python train.py --hidden_size=192 --num_attention_heads=2 --head_dim=64 --intermediate_size=768 --norm="rmsnorm" --attn_scale=0.125 --parallel_block=false --init="uniform" --learning_rate=0.00327 --schedule="wsd" --decay_shape="linear"
MLP neurons of a small language model. Each row is named by its layer, matrix (gate and up: input weights) and neuron, and shows model dimensions 48-143. Each number is 128 + 32 x the weight over its row's rms, rounded and kept within 0 to 255. Numbers have three digits each. A neuron's up and down rows have the sign that makes its largest values positive.
After each neuron's rows, "fires after" lists the tokens most often just before its 100 highest values on Wikipedia text that the model never trained on. A number after a token or word is its count.

L12.gate493:115147149153085135183146122150133113173115123111125159121162104127103120102164084086075147073158143141132114131128126121136087138095130159130128166171186158132137149154137173112160129066125092100105063122106135121051117067036124153079157148161101179110166170128179096151120129096135133108
L12.up493:130103109159103082179131075157198058137152123140168056103087130129154136138149133152152088094128161167117108144138157097099094109155119088118116136029122131110108128137157160155169156128144123088079114139076123116123170105107125155141111187171136174176124177142117102168087131131153133154
fires after: "-" 98

L5.gate597:193117147142187104180150119176115090127115115120070118194129148112104107141109076085125169161131099098108138162126079179108083082118128083169128107141194142132123072147135135110037143103147109123095203081133096165173173178126125136117127141090172160129118179103163102119091115121139116190
L5.up597:120048085174136147151155118137162090148092120154131103167129216096109138154158132101197146132141148160115182098162101154104158155087073138095100195141191122092105126114059089120128113068073158161189122113118125161139173149111104127119162114112100083135126143132086095081134133121117078129
fires after: "," 77

L12.gate370:152143133119131201134196152144154166161059134137072106153098110160141157123122137102140169155132114058135040115108097152103138203074127140150148136129101150097101145117115121127118147164131102121141161147133081067107126058112127165096093172177133136088146143109109174155075131153149155168
L12.up370:094134198096099144071132150108156115088113142160127156153109107101181146181153098133156103112183102148066134062114161134072131098159057136125154151131150141120069126159118089124114174140112133133154068135126143100178117102099218078097079145119135152078135072108156108110001123087150149119
fires after: " the" 35, " The" 31, "The" 19

L10.gate333:130124131114166152126177117089130140149066182164125135160118132140122124112117147129139096118125113179146104125153164145088128156141131142140153069083129172122144177151150122079154159144170194113104136170093131112123162088051093117074125112140085152103115140117140160099141166176111101200
L10.up333:151130109129096126077154124157118129171110134141143146127134110087076120100156100141155098125120044130104142135124126115140124188102185160068152144114042160122110100140126126123109121112089149082123091121097141156102163152179104139170153123103114102107158144143202151078144167115119183114
fires after: "\n\n" 35, "-" 12, " Em" 5

L12.gate189:100092123164096135160142140101141123106120105127152187148137090153080084128170121097194106092164124108066116108192109097100117149138132156145126025073089183128096115130144184094078123131170130120089140146146103136139120091152117106143109060110114068087155090144086118114158130109105147168
L12.up189:120115053132052122130093107124094135103124099074109074167125088099142149130048060157135184138168112111141076098122102142099117081083064109103105133101137168087081061110110155090157173071102184159150092186135113126121072150143117126147073097131113128148121131147119133136072158126149084118
fires after: " the" 33, " in" 10, " at" 7, " of" 6, " to" 6

L2.gate145:130036111160097165134088141123123158119117074142123116131204168101116112098131145075085128116084150130110126138136099122082145156084200132121132153113128098171117140135156082123094169091149178131127101087158130163111130101081156092088084115183119124091145164114144111116118126170165078112
L2.up145:081098122107045087133082124122192082107111159115143147121163116109155120123169125111143149127151140184219122147142089095157068155164115128099130123142105133136133171129173100130092109097098082128102092092088112108122078124177112120112150111053159151145140137174094111113115155168138106166
fires after: "-" 69, " O" 9

L10.gate496:101133128083142200168162148126152153125130149128109169100125129154143152142097139105137152087143137126163098133061105136169119178082140138104043117088103135145126139128153126128081115094158146185127081136207157083092148098184088156120160107096098063108163160101165145095110132137134148243
L10.up496:158132115105114151063118128104124124122072086114090080098126113185150149122135073079144132096157165179083146128115109074145204075108102107142061137108171139066107111154085141107067131196147188097142150147084077180095118153108150126188082087101130113133074068164140127134095113174084187126
fires after: "," 21, " as" 15, " 1" 12, " of" 8, " |" 6

L12.gate10:154119113126161175085154091192163140063122185120103150173131121116096088119125130070175109092094120205107090098104138128107089134129165095141124105140084139143078092143104100086091100175156128117155195121168111153162144121156111085090119069145123105126121165152152125188117147060162121162
L12.up10:157118135132122148111093099102105152151114132109090167175090128104117138093135092123151097118083150122135076049177116086056089148161116149124097112210121072154120100136138126067049138104134160110148180128104091075130149128084144139156093116191098150147128143162153107169102118186144150137
fires after: "  " 25, "=" 14, ")" 13, "\n\n" 13

L10.gate165:142105054217136168099182073150117196115068148097137168131123122112132057143120130124132104136095095136153096199119123194123130129134148166163152173133119107142126130136118106155134083057170170116108159144175093070130069059144096081131154146147083120183107121134108176140108141142123086168
L10.up165:146127037146159145136189128058119121120190188128086148143124123125155145146163073204165107191145117050158172122132120163119154160119121079119099124155101096133124170130114103134118110153156156136096149103145126073073131122100077224069134153152088142106097114129139094176155157140175153109
fires after: " (" 19, "\"" 17, "\n" 12, ")" 10, "  " 10, "\n\n" 8

L12.gate155:141105155163109102136119102045133146154077130183133090086157119076137077086111131118119124113148132097113178140105065100141070123109123179118090130070124133093136115142152095125094117114105127132177140104140067106101111130085119149134126127128086181064204138137138131078140083137118124098
L12.up155:091129133098148035128144132170190118116132144141110157118132156148145137147162112131149114109121166124153102146115108163169061091158147097117140148102066166124148194157112138131135182101126098085117125093122098148085051110149159109128144180115118112176159121143144148130122151105151131118
fires after: "-" 81, " /" 5, "|" 4

L10.gate545:138070160195133124147120145108069099124125137128119158166129172146127077106085132118126142086112183169134135135115144192131085168083175140158092164132137180158114138134097102132122185127077140105139173177147123167132081115102182069175122140086151127111190207084124088149100185114140123163
L10.up545:123131190106116112102099197117101146200147169126157179152090148134147119101082162128111094145183194082141133099150226151182148126150172120121085148105181136127123137155138129109121115147128184137098152139097085114143118098059116111069141113098123135134151158111142173108144112119148151057
fires after: " (" 15, "\n\n" 14, ":" 14, " |" 11, "/" 7, "-" 4

L12.gate621:087098153149167128055148159118114127145142135112149127117176164082134113180111139179127140030127181144137100084147135179106094187113152092160136081146138105107165100111087147165135165098114105115146150153098124161192090179095105157117131106105174194146177147142155089103068132082111078096
L12.up621:133146158145170090105145160102150158133160127140070148098135192147069154149080114177088151110140137081132158141142083138121134099128121100141053103103117143150185111111152078203164126148088179095115131106096106161133188128146109141141117196116081185142164212127097090117097166119118153118
fires after: " |" 20, "°" 12, "  " 10, ":" 9, "″" 7, "|" 4

L11.gate294:146111088135149060174162171113130122060128139116142187115142081175132173078120093141154132178172171096174077178131123122118178141096136100132106072131139146168156108143124201097060209129112152089154109123140097223144108118081143125140143093140144109061104129171157092137112163140144093155
L11.up294:135128117132127172142083095108163106186120077106177126063097107114121152092105106106136165110204119143144138130078115110134150160085088097146064144087130135123026116129102132127136120100114118124085134083121159086185109157140164112200100123111156178125105091135172126077145157163156194148
fires after: " the" 31, " a" 10, " broad" 5, " with" 4, " and" 4, " in" 4

L9.gate605:115116113179159170170136093096056090150118102066158151163129086096169099107131120121161116160153118109106137156109140120170138091125119129135074116096150148095081111171117096084121096148155132157179137101159057111114048128095121177146166092116123136115149192106180121128146129111105080096
L9.up605:165141131101138155192170119102145144132188110154121083138150220143124149129130133125121150108128123070072066177132111136141094093192122068143124095077130114079095129148097195139152133110109160108177073146141078161175146133100145145147099147120068140082131114166089082084161169129141113106
fires after: "  " 24, "-" 22, "\n" 15, " Tri" 5, " Jean" 5, " |" 4

L12.gate435:114137158181148141071121133099128163236159096140099100122144079126157106114192094135145148157135143123093138128158112103085109090092121082079120136174094093126112114119100098102121174108120110127144213112133114130105094149170083159154102157148108143115114160096243097104115076114130120157
L12.up435:142135104166114126121137116141099067150101170176140167127117081117067135118150085075157091079173131076154143109079115100182117186115087128106092131092149109113165072127129175111105141129148165119169121075144144072154114090106144158099187128143107125092080100036127154083102106140105121154
fires after: "," 40, " and" 7, " but" 6, " su" 5

L12.gate140:083105154123188143149150114118135199115070145124074139152093073100118158063163120103080190150208119099123095152134182148152152121084170138138109180156099179096137125206102110102059173126128174129094203157074094132075156088123164086156153101180132093108133116108162149132095144131136119117
L12.up140:144117224136155094175163078140120168105103105111144144176083084098046117106166058163115106150154123150130196157119139139134158100119163139149117208118125117157123082164128110112095153122052176128128135135113146111120164165121162137163170149176102105172118146158130136145078128120136118096
fires after: "," 60, "=" 7, "." 5

L10.gate704:117107076146098167124134058221109131151094096198118119156143112156153071132163120106107100098111125128130180179096138132176057187093184122160117158116155130078120175171175105109157142102090129076123089127134066144068139132081136110151132122098114148161103201145124090148129163137159125148
L10.up704:144174084072168135130146159150177139095163119173127161151134111165082081128157134128117126124164141128111131164092147137139118131121109107118111185112092111155128098118132135148172155125089171119201170106162132152109115116215147116091225124101140178142159153143093081111176132097122096083
fires after: "-" 100

L10.gate429:141096174144147135102103125113123124161069082163133126111102150110108144118068180101144088147185119104105128113138090159078145145102148125107154124094085100154082130149142058073075195146162114105118140137103116112129143110108130089092152161134121149125146143154170154123192101151133126161
L10.up429:105105121137111154157140170146190127152113115160159123150125087120154108188134112186096107162101114181139095132118080106110093165117110160143095146138176121173131122146101110068122089127071117153139109075024141118124096150113135157119201170161112203067174147149084186121138179124121161102
fires after: "-" 64, " Al" 14, " al" 6

L2.gate245:127093168247125112112095177165180159111111117091122068119141138136104105086119161123170118085187119137154158072117110137128079110115140175142124170139138122145121119103154106109105163151124159117131168115130081165153200141191107160208142068088153135119210158172149111116105113162146094177
L2.up245:175068140135089114186169126089110105119073126091133111113148150180075097128181118077112117122116086149132172113090113166128127194139163133096103138149088072115114061162184111162119155127094187194112118077079115104120107111114145132120156166100135087146113155135138110118046149162141117103
fires after: "," 85

L10.gate606:109079175088050157106142148084181105127089123139141173146144132147088129115109113093150110127176063141162056147134140141078113117138134082141102127144140178110115111178130127096095151170169079082124162156172101096127153085178114079089134149140089134101157153185096119104115167108148092128
L10.up606:142140139122164145106156083141146111109090153114170113143163142168127155171129136163156160212110138146158101172074108132160147126111020110126075054115124119062066191136141176076099127089164118107121121090138137194172085132128214102160126190114121133134162130152158138147082148150146163182
fires after: " the" 31, " The" 11, "|" 8

L11.gate596:094081109155067194123206168096171101115079154072119170178180123128143153141096118145153157133140110153109111151165125170103152107106173166101122107169095130104091131170114142146091117116203081167165122167171139070104104084166138129084121091131122115087107152148131146088095162077128142161
L11.up596:145102133086143095107128165127121126094092122103128056148099091149068120125115152163156139097162155122165198103131122107129143173149117028155187145123142118137202126127096115196136145153088164103145167209101097163088134134118156138083113181189166132135091093103120078126138130130143118145
fires after: " the" 54, "The" 9, " The" 7, " 1" 4, " 2" 4

L9.gate558:118101143111069148100144116096119158126102102123081147105122144118148107088082108109068123140127084116084115100080122153093089096091142116181174114137059166134096136182123189064137192093137162101164151139111096119106166145102153114102176141147104094101181202113121166142128131085148119101
L9.up558:099132135122132097086134092164077120145117071161074131178098194129119142156129158136143116130115186119145064163165109103114104089130155119122073105163152133170117137116133113206149171108133164148102082117094100102099102122125181183089108167159143074149142181139114175100126135138112162129
fires after: "\n" 74, "=" 12, "-" 5

L7.gate101:083121089148128187144094077145115116101163126138134113112168085134123054149162130169130110165121138142139117122127146139117129177139163076192129127169079072185122146126158082113145148163203095129139172144177115167068130132161117118184118124153155138150116188148092177147158095093222085159
L7.up101:159157093133144159112103100113143155157135121099102089118106129130167107145142099157120103164144171085177062084105160162158085137138105136163107124126107111103152111111151114106170137091119094084164185140204138120094112088135162167156122139133089116192022108058094146147156135067164109081
fires after: "\n\n" 54

L13.gate741:120127085116163113056128150152160164119134129164146152119131110104061152195116133097165098145132121129088154115144144105055122153099151113127087120113140160200117159186182137140120112098141137083161085111162095127091147150153114090134049093193121084122205147135129204107160145138181076158
L13.up741:148125095183141058187170127127100090130145112088120126041151139089138136113095111132090080116138101187134136160132087135127107119079089094143157127153098172190091128157131139098137131153131082169172140081107101121070110144079111131106109077140094177144102152140142167144111140085126139108
fires after: " |" 52, "|" 37, "-" 6

L12.gate424:137148124131104143114154158128152107114105134155122126174156145056122069124180110104134137127171145114121152128108126170105105142062092110139107168148143142089109114107093147083122176053114108062087132153098110146062099087139105043097129127162153215134112176170147082188084097152130111145
L12.up424:141135145082107140185167136112132095112114167195149134126050135144115135111143077089126174118100129132089146132121107150120110147132096183180110112140148141130088144133219182119148137110091087152134093132123148084095104137106137102088151175196085124094162144131093073160148136169122116128
fires after: "-" 94, "|" 4

L9.gate697:074121128172119191138099144077093098144133171167172188186081152115191122098126122132076120091076149158149154140114114146138082146069143104120160081107158115159154123118120125161119106122135109127147131114081122127098205110083173105162153173185172125163088207121142117173122151110191064126
L9.up697:130108153124067092139084093134133083113172133161111133107109163154100142170102132120149124065108130116113121170164163156086173113112126129083166092111124113114142122094152120115058079160063114083136148072139091164095098140217182118083152051111136134087127171121100094180171116130113145151
fires after: "." 21, "\n\n" 20, "\n" 16, "-" 10, " released" 6

L10.gate611:117110129132058149137169091139132142153086105148170161154227083151128163064111149141127093106131071166120090136078229131106140124125156098144111091136153175142145195125084088123129144166147142135154123138171092135130134112129151133118143145129075114116158141071116134097102162108057137136
L10.up611:104146174117139145145157217084088110059123083150146178162167135205128138162144148187154164124159128173078108143141127135132217096119133136157144078170155141130114116130095118151151169168080124108110124127172104108131092092136155170073023119097172176106157138094191111103094095196123126098
fires after: " the" 47, " The" 16, " a" 10, "A" 6, "The" 4